{"norm_place": "pre", "norm_eps": 1e-06, "init": "normal", "init_std_down": 0.0, "final_lr_fraction": 0.02, "z_loss": 1e-05, "dataset": "wikipedia_en"}
MLP neurons of a small language model. Each row is named by its layer, matrix (gate and up: input weights) and neuron, and shows model dimensions 16-111. Each number is 128 + 24 x the weight over its row's rms, rounded and kept within 0 to 255. A neuron's up and down rows have the sign that makes its largest values positive.
Before each neuron's rows, "fires on" lists the tokens most often at its 100 highest values on Wikipedia text that the model never trained on. A number after a token or word is its count.

fires on: " |" 36, "-" 20, "," 16, ":" 7, ")," 7
L19.gate232 [ 72 123 111 127 116 145 153 103 145 165  88 178 137  88 133  74 158 116 117 122 108 160 138 125 138 144 116  84 122 115  71 110 138 135  72 124 131 121 149 143 116 131 132 112 125 129 167 123 133 105  99 134 137 122 176 188 122 125 189 179 127  91 163 142 133 135 135  89  74 116 117 145 110 109 144 168 175 120 139 121  93 129  77 103 118 160 139 160 146 130 119 122 114 126  99 107]
L19.up232 [136 169 118 135  84 123 163 143 123 119 130 145 134  89 110 110 101  84 179 127 132 129 125  93 111 116 137 132 126 119 101  90 107 137 124  87 122 114 174 134  99 146 159 104 104  93 160 138 134 122 138 148 138 103 124 135 151 135 144  99 131  97 113  97 117 118 136  98 111 122 124 158 129 120 144 162 127 113 144 162 146 112 113 169 140 131 111 129 101 110 113 113  75 173  94  62]

fires on: "," 26, ")," 25, "\"," 12, ".," 8, ",\"" 4, " |" 4
L12.gate791 [116 172 100 176 136 114 111 164 108 113 158 146 121 140 114 128  91  84 124 133 164  88 103 108 116 132 183 100 129 103 121 127 148 149 143 115  90 133 127 120 105  99 109 107 134  80 158 147 126 116  82 141 137 109 140 101 164 105 111 148 127 142  91 137 121 112 131 131 120 109 108  57 124  95 124  91 124 147 124 121 118 154 142  87 136 173 104 107 127  75 164 148 118 143 179 135]
L12.up791 [107 152 120 104 137 127 113 125 135 127 113  77 132 123 148 134 123 168 117 100  99 130 161 166 110 107 157 112 115  58 151  98  92 118 152 113 138 141 147 113 141 110 128 149 144 121 164 159 131  95  95 172 106  92 157 127 105 113 141 128  87 145 111 134 108 138 106 179 154  69 101 103 169 131 119 111 146 133 162 121 123 113 150 173 122 165 108 135 165  98 176 110 156 122 170 111]

fires on: ":" 31, " sc" 13, "===" 10, " Sc" 9, "," 8, "Sc" 5
L15.gate418 [108 129 132 149 133 140 136 117 160 122 110 128 121 130  97 175 116 146 144  94 143 103 157 121 121 113 110 133 111 160  90 122 131 167 122 122 151  99 104 149 130  70 139 121 118 121 137 116 137 137 155 130 167 126 161 142 163 124 148 132 103 160 129 159 159 144 125 135 178 101 130  77 120 109 177 126 106 112 143  96 132 145 131 129  96 114 121 124 128 121 167 146 106 119 118 161]
L15.up418 [164 158 126 113 130 128 118 120 157 162 125  99 108 104 137 138 111 167 107 133 108 117  92 178  88 113 159 145 104 137  85 115  96 136  66 139 136 120 139 127 152  89 145 169 115 164 125 149 136 110 136 164 126 160 137 147 122 101 107 124 128 152 111 114 147 127 133 164 124 120 136 126 132 143 138 143  99 135 106 156  98 126 116 130 161 152 149 115 107 110 103 161 118 128  99  90]

fires on: " P" 37, " U" 14, " W" 8, "-P" 4
L12.gate91 [149 129 136 137 142 145 136 120  98 108  78 181 112 148 154 114 169  80 147 100 122 119 152 106 155 122 136 126 112  64  94 124 112 202 139 167 153 130 163 155 186 141 149 145 139  97 122 137 165 136 130  97 132  99 141 115 128 116 108 134 142 137 138 161 130 137  88 118 104 145 122 133 111 106 141 129 132 122 150 149 107 131  81 129 106 111 193 110 117  93  96 128 164 164 143 147]
L12.up91 [145 154 173 137 115 128 140 140 126 130 150 202 117 166 129 138 161 144 153 107 116 117 144 160 169 107 119 149  90 120 156  66  88 151 149 127 129  93 125 128 133 132 117 147 122 148 171  98 120 148 100 143 120 153 135 124 156 115 152 114 144 107 146 119 139 166 138 145  67 151  79  84 107  99 123 121 116 102 124 130 135 147 122 139 152 115 103  95 140 118 140 158 107 121 149 115]

fires on: " " 26, " (" 17, "–" 6, " W" 5
L12.gate676 [170 107 141 121 142 122 142 133 122 116 125 136 119 113 104 143 126 118 109 155 115 126  79 138 116 120 137 112 100 134 104 138 110 172 169  92 134 126 123 100 131 117 106 132 128  90 119 123  66 130 128 121 131 135 148 124 119  97 151 100 148 180 131 102 123 176 104 119 201  85 116 100 126 134 127 111 105 151 150 150 152 146 120 119 163  89 115 139 164 170 112 146 105 122 102 178]
L12.up676 [113  83 131  94  86 159 116 111 138 113  71 141 140 134 106 115 140 100 140 158 145 158 109 100 155 112 109 114 184 107 123 111 163 113 121 131 133 136 136  97 125 125 141 116 108 128 142 146 146 148 114  97 110 130  62 110 142 162 150 116 112 180 164 129 161 132 131 126 149 145 158 172 101 154 173  84 142 115 154 147 125  94 156  96 140 151 162 122 140 118 123 146 143 172  83 131]

fires on: "," 52, "." 14, " Sw" 4
L19.gate219 [114 119 117 134 109 111 120  66  72 139 114 124 130  69 195 151 119 148 118 116 130 170 121 123 104 141 121 137 130 132 113 117 148 135 149 128 109 145 147 134 118 109 160 113 140 107 118  95 160 111 144 120  72 147 161 160 174 138 157 132 104 146  69 123 125 157 134 117  92  89 109 143 127 139 159 136 144 113 126 125 126 103  88 143 133 150 110  81 132  90  96 151 148 147 110 132]
L19.up219 [115 142  99  87 101 137 137 109 115 104 137  97 122 136 129 133 139 145 127 149 149  78 115  83 114 153 125 116 139 119 109 113 163 108 160  95  97 160  96 132  98 133 166 125 156 167 114 119 137 176  73 154 106 137 149 123 137  87 144 146 155 127 130 129 133 111 127  94 153 109  94 109 138 119 162 120 127 145 139 123 177 113 136 130 149 177 154  99  88 151  86 154 153  84 113 197]

fires on: " F" 58, "F" 17, " raised" 4
L13.gate220 [116  76 154 129 155 115 168 125 125  97 122 152 124 154 151 174  70  89 159 130 109 140 128 150 134 125 104 151  94 112 108 149 164 127 117 112 115 131 134 142 131 118 132 110  94 113 169 101  99 137 157 115 158  99 127 107 125 192  90  99 115 123 176  99 101 140 127 113 146 100 156 109 132 150 115 182 104 160 177 175 117 111 162 168 143 121 116 136 137 158 115 126 131 123 154 136]
L13.up220 [180 134 117 129 146 131  96 122 150 125 128 182 139 155 123 133  97 118 108 126 116 144 141 124 140 103  90 103 108 124 162 101 155 104 133 139 101 139 131 142 143 110 114 129 140  64 136 110 117 170 148  79  72 114 141 101 106 123 124 119  91 123 123 115 153 151 144 145 129 105 136 113 105 127 114 127 124 161 133 140 124 150 155 146 131 109 122 148 156 151 125 183 110  58 123 136]

fires on: "," 26, "." 20, " |" 14, " May" 8, " mid" 7, " late" 6
L19.gate72 [160 130 152 112 150  80 138  98 158  93 107 140 151 151 125 124 123 131 127 111 108 131  99 122 132 108 163 102 144 124 117 148 111 135 143 117 134 155 140 138 121 170 108 122 159 170 125 152 132 152 121  85 144 144 166 149 144 144 145 157  86 120 132 156  80 118 142  94 131 107 101  94 130 101 154 139  81  88 139 123  99  63 131 112 149 144 141 154 126 120 163 147 101 147 118 171]
L19.up72 [137  81 127 147 151 106 118 149 140 107 147 168 109  96 147 132 139 142 115 145 155 166 129 135 158 151 164  80 144 138 139 106 133  97  97 109 120 131 170 104 145 113 117  95 125 103 133 100  74 131 138 144  78  89 155 166 143  93  75 107 109 171 127  88 122  74  97 133 128  97 146  95  82 139 110 142 125 159 116 132 100 147 139 150 161 119 141 147 150 132 105 123 106 116 123 126]

fires on: "," 23, " –" 15, " and" 12, " for" 11, " -" 6
L21.gate1022 [149 104 135 115 150 142 120 120 113 151 116 171 138 132 118  88  79 166 125 116 155 188 131  89 145 146 136 139 170 163 158 117 119 150 119  98 122 160 108 122 189 137 141 125 160 144 152 147 104 144 160 128  97 130 134 125 159 170 134  94 146 139 185 116 141 121 150 134 113 102 124 115 167 120 158 154 137 142 165 103 128 102 135 163 162 124 118 108 149  95 160 118 111  73 144 173]
L21.up1022 [ 98 145 134 128  76 182 145 122 135 123 123 109 111  80 137 103 133 108  75 137 106 125 102 120  95 136 117 115 130 185 134 144 145 170 103 116 115 113 148 162 161  70  91 112 162 150 123 113 103  93 114 158 108  96 137 125 179 154 134 119 100 137 194 100  93 118 127 120 106 121 117 125 115 115 126 139 110 122 139  88 113  94  95 111 117 146 106 142 149 151 138  99 119  78 131 103]

fires on: "19" 45, " " 35, "–" 5, "18" 4
L21.gate1184 [144 119  92 125  89 123  94 106 174 110 139 137 133 137  95 163 132 149  97 118 115 179 148 134 165  99 151 105 117 129  90 109 171 145 142 147 116 183  86 166 150 125  96 102  60 100 157 109 130 100 164 141 117 156  99  88 103 104 143 159 164  92 113 153 114 120 170 115 123 156 127 117 136 151 102 126 161 145 173 140 139 142 148 119 135  67 164 151 145 113 127 161 172 119  93 136]
L21.up1184 [117 174 107 128 145 149 143 119 144 100 117 155 107 141 133 100 138 101 115 139 167 108 119 114 120 100 167 145 149 157 180 117 143 109  98 149 121 117 102 122 119 159  78 124 165  97 127 140 160 118 110 113 152 106 120 119 148 123 122  98 146 138 155 137 105 118 100 132 113  96 130 127 151 181 118 134 136 106 121 152 123 158 113 132 156 115 141  66 109  91 145 151 140  84 124 165]

fires on: "20" 26, " " 9, "19" 8, "th" 7, "18" 5, "10" 4
L19.gate1316 [100 118 121  77 135 123  83 117 154 118 150 148  82 144 117 137 130 117 116 135 155 110 121 130 128 104 120  83 121 144 156 125 143 141 102 151 168 138 116 116 114 151 129 149 131 132 158 102 178 111 144 149  86 120 139  78 118 141 140 130 102 139  99  92 146 101 129 152 148 123 131 153 194 138 155 181 163 145 123 153 169 138 167 119 135  78 126  90 137  99 101 149 117 122 116 110]
L19.up1316 [124 140 145  81  99 105 104 107 140 130 139 165 146  93 160 132 166 136 180 155 123 130  89 131 134 122  96 132 124 143 143 152 145 184 142 140 134 105 109  57 143 115 123 153  95 154 142 157 152 126 130 162  87 100 132 119 158 114 140  94 111 125 175 151  88 149 103 131  88 114 159 119 176 156 154  93 104 108 137 152 134  85 124 123 147 137 110 114 100 133 185  87 138 118 117 169]

fires on: " " 76, " Center" 4
L19.gate1260 [122 170 165 106 109 148 133 160 206 117 205 162 129 153 128 149 102 112 128 103 146 111 122 123 100 116 109 124 131 111 168 150 144 158 113 154 125 161 182 140 116 130 154 130 143 153 133 111 132 153 120 140 158 128 111 149 142 134 108 137 172 171 144 115 161 145 108 125 103 116 177 122 142 112 126 114 137  86 145 168 125 127 139 114  86 142 152 164 124 131 117 156 139 142 130 116]
L19.up1260 [163 150 148 161 127 124 138 170 205 100 126 138 164 145  86 132 113 108  66 118 144 178 155 102 139 123 119 142 139 144 118 172 116 144 123 166 127 102 165 117 119  97 137 107 128 158 135 127 137 149 125 136 110 134 174 136 145 154 157 154 122 136 130 109 111  97  96 104 136 106 135 113 124  83 131 161 131 148 123  89 138 119 144  93  84 137 111 152 117 136  98 119 122 109 143 130]

fires on: "." 41, "," 33, ":" 22
L19.gate185 [128 125 145 118 126  92 162  96 177 122 118 162 123 121 127 131 114 151 135 124 124 164  98 116 119  91 130 133 136 134 115 134 135 142  74 115  77 113 139 139 151 112 176 142 129 140 117 127 139 135 145  96 162 116 196 159 136 141 138 139 103 105 114 152 154 159 103 117 132 139  92 128 138 133 160 110 111 115 140 144 132 112  71 113 137 136 114 115  89 117 138 113  96 158 117 136]
L19.up185 [143 120  67 117 127 111 138 106 161 149 129 129  92  68 109 175  83 137  85 142 156 102  78 108 130 172 125 104 159 130 122  91 127  93 123 149 129 150 152 149 119 120 176 117 109 162 154 105  96 145 119 188 152 142 157 144 130 137 138 117 119 125 120 118 133 151 107 110 140 119 152 145 140  90 142 188 103 143 168 105 159 122 138  90 130 145  92  93  94 142 137 176 112 100 162 102]

fires on: ":" 30, " and" 14, " lim" 12, "h" 5, " |" 4
L12.gate2 [117  99 166 131 138 103 112 126 162 134 106 111 138 122 123 143 120 138 148 125 157  68 111 118 171 153 156 103 141 138 148 124 132 152 109 124  93 133 147 127  99 171 159 125 105 121 134 105 138 105 134 155  97 120 138 130 111 151  83 140 127 131 143 103 125 141 167 120 109 139 149 145  97 117  97 127 121 122  95 178 146  71  81 164 124 132 137  94 141 147 140 101 125 104 162  80]
L12.up2 [100 127 124 104 167  80 161 115  93 112 132 180 133 115 136 103 160 127 177 150 188 143 121 144 140 123  83 119 159 147  94  85  94 145  66 135 142 119 127 109 175 132 145 163 121 143 141 105 137 148 128 123 104 141 170 103 110 119 113 120 132 178  82 103  88 122 131 123 116 114 108 141 131 111 138 149 124 137 103 130 135 127 132 126 116 148 154  94 131 143 118 193 128 154 147  83]

fires on: " " 31, " T" 30, " R" 16
L15.gate1050 [ 92 140  92 138 116 138 139 106 118 144 114 122  94 122 138 142 150 125 102 146 139  94 105 133  83 146 129 138 174 127 145 150  90 142 116 134 125 153 135 123 141 174 160 132 113 116 162 154 144 157 161 105 123 124 109  84 170 119 139 123 147 155 129  97 128 125 169 143 139 163 109 157 120 152 151  99 143 131 166 118 116 100 134 152 139 143 146 122 180  99 152 124 173 162 105 151]
L15.up1050 [135 100 128  77 110 128 112 159  94 116 111 131 114 111 120 166 190 111 110 110 116 123 109 137 150 135 156 162 164 170 111 123 148 144 168 115 148 148 148  89 125 121 128 124 128 152 112  98 124 152 119 180 105 155 162 127 160 157 140 104 116  98 174 139 129 141 137 114  98 121 145 125 122 101 113 120 145 127 186 126  90 143 148 152 173 153 153 159 136 107 107 151 160 121 127 124]

fires on: " F" 41, " E" 17, "F" 8, " J" 4
L13.gate381 [141 133 107 127 129 153 116 130 139 117 121 139 104 110 179 163 138 108 138 102 104 112 157 111  97 138 106 153 135 108  66 117 131 147 177  80 133 124 153 109  88 117 144 113  88  99 176 116 135 119 114 111 108 101 176  79 114  97 143  51 132 140 150  72 150 170 168 143 149 135 136 129 128 141 124 149  95 137 175 146 125 111 136 168 165 143 120 113 133 138 103 147 102 173 111 109]
L13.up381 [125 139 114 129 172 130 123 110 127 120 153 121 144 150 138 150 113 122 113 179  59 112 106 146 169 131 100 153 174  85 149 160 141 117 133 125 143 166 148 147 167 126 133 165  96 113 177 121 132 160 110 147  91 125 137 167  79 147  97 106 110 126 113 102 145 124 154 155 100 124 164 116 153 122 135 129 160  97 133 124  88 154 138 120  95 157 157 129 178 131 127 150 135 164 119 105]

fires on: " " 70, " (" 23
L21.gate1097 [122 112 119 146 123 130  74 174 103 157 109  99 118 135 125 112 155 114 115  88 153 116  94 177  94 151 123 107 116 105 117 129  97 172 161 179 115 157 112 123 141 135 112 119 120 107 105 141 145 160 158 145 163 137 116  93 123 108 143 123 173 122  86 124 152 132 118 124 137 108 130  96  91 125 197 126 118 180 159 179 132 120 164 160 131 135 138 121 153 128 155 196 140 145  96 121]
L21.up1097 [157 122 162 115  94 114 125 100 108 134 146 148 171 150 149  89 206  94 126 138 162 164 156 134 101 128  71 126 147 136 118 103 187 164 143 115 144 144  81 111 111 158 118 159 112  93 152 152 147 134  87 150 150 120 114 111 121 143 110 108 159 120 138 116 155 106 120 100 111 143 126 125 129 174 125 100 154 121 123 155  99 131 155 169 142 148 127  96 127 128 106 137 130 128 113 147]

fires on: " " 34, "19" 33
L19.gate545 [145  92 122 110 127 154  98  41 126 111 154 105 120 136 126 105 167 141 151 125 133 159  85 129 108 107 159 123 119 126 122  90 147 125 112 147  88 146 108 128 150 101 117  97 108 140 120 107 134 106 136 127 180 104 101  99 135  90 144 115 129  69 160 119 129 113 187 123 131 134 104 124 116 141 188 165 134 145 123 113 135 128 181 157  86  94 138 123 156  98 139 136 102 125 102 126]
L19.up545 [155 139  89  95 101 153  86  89 145 121 140 121 144 110 130 120 155 150 116 137 154 107 111 130 121 145 159 156  69 114 110 138 140 123 155 194 132 109 104 132 143 145 122 106 147 120 111 107 171 108 137 140 151  83 106 157  97 109 151 120 135  82 197 118 138 143 149 168 105 145  98 135 120  80 138 122 156 124 113 147 119 161 135 110 133 132 150 120 152  92 120 125 122 126 130 111]

fires on: "-" 28, " V" 14, " and" 12, " |" 7, " as" 4
L15.gate1114 [107 101 128 110 119 116 112 102 193 107 192 104 124 122  97  86 160 137 118 130 130 134 102 148 137 103 157 142 204  93 158 104 135 111 143 129 144 124 143 119 101 159 130 140 107 103 129 110 103 115 139 126 151  72 116  94 166 152 112 142 130 117 125 145 153 156 162 122 105 145 166 137 124 131 104 138 154 142 179 132 143 136 153 202 127 134 145 133 170 120 120 136 101  88 150 115]
L15.up1114 [136 120 110 134 201 114 136 190 120 124 131 155 123 128 107 113 163 123 129 110 105 106 137 169 113 144 106 116  97 134 166 167 111 130  85 155 122 116  85 132 172 178 128 162 171  99 134 194 106 112 129 161 170 149 132 128 113 110 110  98 118 127 128  90 101 125 141 136 114 109  99 129 157 153 161 147 122  77 108 158 108 116 121 143 135 104 147 147 137 103 140 127 136 104 135  99]

fires on: "20" 32, " " 24, "–" 12, "19" 8, "-" 4, "." 4
L19.gate1091 [169 110 185 107 159 117 153 125 105 118  95 128 154 131 132  87 139  84 118 144 102 121 106 135 112 105  95 105 119 132 133 125  62  99 154 143  97 119  83  96 108 133  89 130 126  91 108 135 126 173 130 103  84 123 140 141 104 152 104 139 123 158 148 126 129 144 112 129 145 176 164 145  76 185 104 116 149  93 114 126 100  79 113 128 142 148 162 155 141 155 149 179 116 130 101 104]
L19.up1091 [148 134 106 104  95 106 129 145 102 110  85 155 132 105 134 115 125 160 147 160 164 178 142 108 147 141  94 123 149 133 146 132 111 152 116 143 114 105 100 123 128 161 143 142 104 141 141 145 169 128 133 142 108 116  98 147 101 187 128 104 102 103 132 114  92 178 117 144 121 110 161 140  93 142 131 139 129 135  93 111 179 143 120 138 107  95 123 118 138  95  96 124 118 130 124 151]

fires on: "20" 56, "al" 4
L13.gate812 [129 136  95  95 105 144 131 113 101 112 136  88  97 136 101 110 129 135 157 114  90  94 151 112 128 144 154 120 110 152  87 117 154  71  89 138 112 106 137 122 129 128 159 129  66 155 121 129 111 100 165 118 149 130 126 111 148  95 116 105 142  99 116 120 123 147 106 137 119 159  92 160 130 102  99 161 122 117 153 115 153 124  93 116 103  92 171 146 143 116  95 101 154 114 123 120]
L13.up812 [137 136 168  82  79  92 139  63 103 119 113 135 134 134 125 130 128 112 112 131 180 167 155 118 143  96 118 139 142 131 110 120  96 175 140 115 121 129  96  89 101  68 130 109 130 147 134  90  90 168 122 101 129 173 143 131 184 109 169 147 171  86 147 125 142 126 118 151 142 130 151 130 117  90 140 119 136 135  80 140 159 111 133 107 114 121 134 127 115 159 138 169 123 156  79 130]

fires on: " March" 17, " January" 16, " February" 15, " December" 15, " September" 9, " November" 8
L12.gate1059 [146 110 150 106 103 147 130 152 121 119 140 115 112 132 105 143 120 105 133 119  91  98 133 146 162  99 115 101 100 117 143 148 106 132 134  95 123 119  95 163 120 118 109 107 112  99 161 131 125 120 155 136 139 145  99 149 121 162 123 137 132 156 135 128  58 125 104 131 132 134 163 144  60 116 136 103 108  88 201 172 121 102 104 107 164 138 135 147 127 156 153  94 118 149 136 121]
L12.up1059 [171 109  87 101 110 121 116 130 156  96 110 142 132  81 118 104 121 125 134  83 125 122 134 106 151 130 114 128 148 170 138 149 160  81 163 141 122 134 122 103 149 100 109  67 112 117 158 130 160 172  89 158 143  73 130 155 160 138 139 117  86 113 108  93 114 139 175 115  94  98 108 107 133 104 144 118 122 128 127  68 156  89 140 132 126 192 130 122  67 159 119 158 109 165 117 169]

fires on: " for" 45, "ü" 8, "ö" 4
L13.gate593 [ 88  96 155 105 141 128 135  86 137 139 132  79 108 116 136 105 127 189 106  93 179 118 132 113 165 136 114 157 155 154 145 141 148 119 145 135 118 166 121 117 165 108 140 154 131 117 124  81 134 146 117 160 115 167  99 148  99 136 117 134  80 130 161 161 159 121 140  91  95 116 135 167 149 142 147 106 151 118 149 111 125 111 141 152 136 148 106 123 111 165 133 108 115 163 107 132]
L13.up593 [101 152 126 127 130 143 147 141 171 116 139  85 141 109 135 131  86 145  79 102 119 111 128 115 173 116 126 105 153 128 153 127 159 129 139 135 141 180 149  97  99 154 132  96 116 123 145 117 112 111 166 113 119  83 131 110 172 166 149 132 137 155 109 117 134 115 132 106 127 126 153 115 162 141 136 111 127  96  87  97 110 101 144 169 111 145 103 158 152 100 133 123  90 126 169 107]

fires on: " " 98
L21.gate111 [107 149 124 181 130 118 138 170 147  74 133 176  78 134 168 118 127 126 105  95 142 136 175 113 146 127 160 122 107 114 129 169  99 125  66 164 156 138 157 152 110 114 108 162 135 152 124 130 171 113 114 111 119 119 114 157 160 115 114 149 132 135 135 102 147 130 122 119 132 151 136  84 154 133 114 145 127 110 143 157 116 116  98 195 116 139 110 153 118 141 110 130 149 100 136 122]
L21.up111 [122 116 139 158 141 100 136 116 139 126 125  98 144 190  84  82 125 125 130 143  88 112 138 115 122 126 118 116 163 135 170 124 133 133 145 139 109 118 123 158 160  93 122 134 122 144 178 124 136 148 167 128 117 136 145 131 161  90 126 100 108 130 122 120 165 145 122 132 155 118  89 150 105  74 126 146 128  74  84 115  91 148 137 162 107 127 107 130 119 129  92 148 102 150 146 134]

fires on: "20" 33, " de" 12, " St" 7, " per" 6, " " 6, " o" 4
L21.gate920 [ 83 123 158 100 147 126 116 150 145 120 128 154 145 149 158 130 129 128 170 128 154 121 151 157 146 153 142 126  81 115 159 122 158 159  86 112 115 151 114 153 123 111 109 165 154 147 142 111 115 115 126 146 151 129 172 173 112 119 121 135  97 124 112 147 142 112 126 113 106 171 103 122 139 121 146 137 118  88 109 142 123 133  93 148 100 142 147 135 198 133 116 178 158 128 135 135]
L21.up920 [105 134 106 107  86 167 108 125 146 134 127 133 139 164 141  63 119 135  96 132 142 148 131 142 110 167 156 117 166 147 124 158 113 154 138 164 152 135  93 111 162 146 132 122 149 186 124 140 130 119 139 126 108 154 155 174  61  84 180 110 105 117 120 134 149 113 117 152 157 145 130 154  97  87 130 124 141 115  87 119 129 165 107 144 135 125 136 140 160 136 137 158 106 114 140 145]

fires on: " of" 43, " in" 23, ":" 6, "20" 5, "19" 5
L12.gate1151 [135 133 143 135 158 122 111 136 125 141 117 167  88 147 148 118 119 134  97 144 112 109  85  92  99 149 136 162  71 114 115 171  96 168 123 143 113 139 177 154 108 132 150 133 116 123 120  92 134 123  97 114 109 121 115 171 142 130 102 175 127 160 120 156 112 124 110 115  99 143 137 149 138 129 135 138  96 101 105 119 118 145 117 155 120 148 131  99 107 121 109 123 133 131  98 120]
L12.up1151 [ 89 148 102 132 159 170 150 148  93 165 115 117 166 188 174 159 133 125 107 133 141 148 130 143 121 164 160 155 105  88  99 108 105 138 176  99 127 138 116 144 113  78 167 134  98 127 126 170 116 163 103 128 149 128 106 149 147 108 118  99 141 155 149 100 119 139  96 108 133 133 139  98 137 135 129 183 152  81 158 149 116 156 137 138  92 106 120 115 119 106 163 104 118 106 111 152]

fires on: "," 41, " was" 17, ")," 6, ";" 4, " received" 4
L19.gate641 [176 114 125 152 168 135 156 116  93 124 135 138 136 130 146 157  96 125 123 110 127  75 131 165 127 128 178 123  81  89 143 103 130 122 108 133  79 128 146 115 157 106 117 131 122 113 160 100 166 163 118  95 123  99 131 117 152 107 118 157  91 149  94  95  83 144 159 156 101 126 132  95 136 117 143 118  77 138 158 127 148 151  84  83 104 145 150 161 130 111 135 142  86 120 142 133]
L19.up641 [154 106 122 132 129 136 119 116 123 162 142 138 100  94 164 152  97 104 105 145 165 128 142 116 136 133 176 133 123 111 142 101 151 136 187 125 125 128 114 141 164 101 153  86 171 104 110 142 117 139  86 111 107 133 152 123 148 154 154 122  83 140  97  81 110 136 101 174 126 101 138  91 108 156 138 139 114 164 180 149 119 169 141  89 130 109 158 103 125 129 155 142  99 141 132 124]

fires on: " " 28, "." 14, " sy" 7, "ü" 4, " |" 4, " ship" 4
L15.gate830 [129 103 165 105 129 125 121 124 147 122 109 145 115 131 133 124 125 182  95 148 129 133  90 128 100 130 159 111 120 102 171 148 132  95 144  71 107 113 155 155 160 124 124  72 130  79 117 127 152 140 102  94 152 118  87 103 153 139 153  80 137 105 123 134 142 143 119 102 128 131 102 125 160 142 153 142 164  77  94 149 142 144  97  99 163 151 132 126 117 114 144  94 118 159  95 123]
L15.up830 [123 132 147 127 147 128 150  90 112 134 143 106 117 118  82 116 121 106  73 130 158 161  87 152 140 103  78 113 152 151 132 148 123 105  78 132  85 156 102 107 135 107 156 205 136  93 136  75 149 141 149 158 151 105 119 139 103 173 112 110 118 138  89 144 104 143 148 115 158 155 177 131 125 128 147 175 112 123 110 115 102 114 100 126 124 127  93 138 128 148 139 150 148 140 168 101]

fires on: " " 62, "19" 13, "20" 11, "–" 5
L19.gate780 [164 173 146 129  95  98 114 122 116 157  91 121  86 134  96 120 111 158 161 153 137 176 108 137 140 132 114 118 141 113 136 119 141 138 115 126 115 147  86 145 143 130 113 140 116 169 145 132 120 135 138  99 113 129 123 153 111 100 147 131 174 151 100 133 149 144 129 111 105 181 109 135 121 185 145  95 125 117 129  85 138 156 149 126  87 111 117 149 144 105 131 125 125 107 107 140]
L19.up780 [156 137 153  84  95 132 158 153 173 129 125 107  67 161 165 129 103 107 100 174 183 101 147 120 128 113 126 128 151  83 105 158 133 123 144 121 156 129 148 129 125 145 103 169 137 144 133 122 135 175  85  86 100 136 125 130  95 132 184 116 159 156 152 127 104 133 134 153 124 149 145 120 128 179 144 100 146 124 121 111 111 121 157 126 138 124 113 157 143 125 110 106 115  81 114 114]

fires on: " March" 18, " directed" 9, " February" 9, " May" 6, " January" 6, "ug" 4
L19.gate1213 [176 103 146 153 129 131 112 158  95 160 116 141 157 148 157  94 119  91 142 145 143 132 103 142 178 139 130 101 155  98 133 136 110 127 146 156 147  85 137 153 136  99  90 120 117 158 146 105 107 101 100 108 153 152 145 129 134 143 131 140 126 155 128 100 135 142 139  95 168 109 144 145  90 138 135 158  61  99 148 127 130 160 115 155 142 122 118 150 137 126 128 133 146  92 144 150]
L19.up1213 [148 120 129 139 163  80  99 163 160  91 118 162 125 122 130  98 101 117 142 110 149  97 143 120 129 133 152 109 144 122 136 137 145 142 124 106 174 122 119 121 111 149 146 112 130 116 157 120 107 179 152 107  93 112  70 130 108 133 129 153 146 165 107 136 139 111 142 106 102 153 128 160 145 127  76 133 120 115 118  99 129 100 114 128 116 123 113 104 110 127 120 150 128 183 125 178]

fires on: "20" 44, ":" 41, "19" 6, "00" 6
L21.gate136 [153 132 132 116 138 114 108 140 124 113 112 141 112 118 107 129 135 140 131 101 125 125  85 127 123 125 161 129 125 111 132 109  90 150 130 114 155 186 161 121 135 154 127 123  96 122 137 124  99 140 121 141 150 156 140 173 163 122 146 145 146 145  93 167 129 162 142 170 115 182 123 145 110 146 115 120 110 148  62  81 113 136 127 125 114 131 135 125 112 139 113 131 144 111 148 133]
L21.up136 [131 127  86 106 105 124 145 167  92 107 107 144 150 203 130 102 127 148 128 164 150 148 156 100 151 162 110 155 184 144 133  95 140 128 118 117 115 113 114 119 142  94 142 133 138 131  90 122 125 134 122 126 116 145  64 137 112 177 121 123  88 137 136 109 145  92 118  91 140 115 138 113 117  95 163 192 120 129 171 154 158 117 122  99 152 125 132 120 152 110 104 119 121 120 107 101]

fires on: " L" 35, " l" 11, " as" 9, " +" 7, " −" 4
L15.gate941 [101 149 118 100 121  93 163 116 124 137 156 130  92 130 116 151 134 100 110 119 132 131 109 126 158  92 109 144 126 115 122 136 118 114 154 143 161  76 115 114 104  72 128 135 130 115 108 134 110 100  86 147 154 114 142 132  80  84 132 124 122 120 153 121 138 128 152  89 116 179 139 125 138 134 160 148 136  97 134  93 144 154 123 184 123 159 125 158 134 110 139 109 166 138 141 148]
L15.up941 [127 125 162 128 103 150 140 101 169 131 136 115 118 105 123 101 142 115 108 155 123 165  90 132 117 161 129 110 126 159 137 161 140 113 146 100  78 107 131 118 118 150 114 134 125 113 105 141 123  96 122 113 130 129 113 133  64 144 124 119 118  94  87 128 135  93 134 146 117  88 127  91 139 107 139 152 103  74 133 141 134 132 130 169 129 109 181 119 146  96 110 128 164 143 112 124]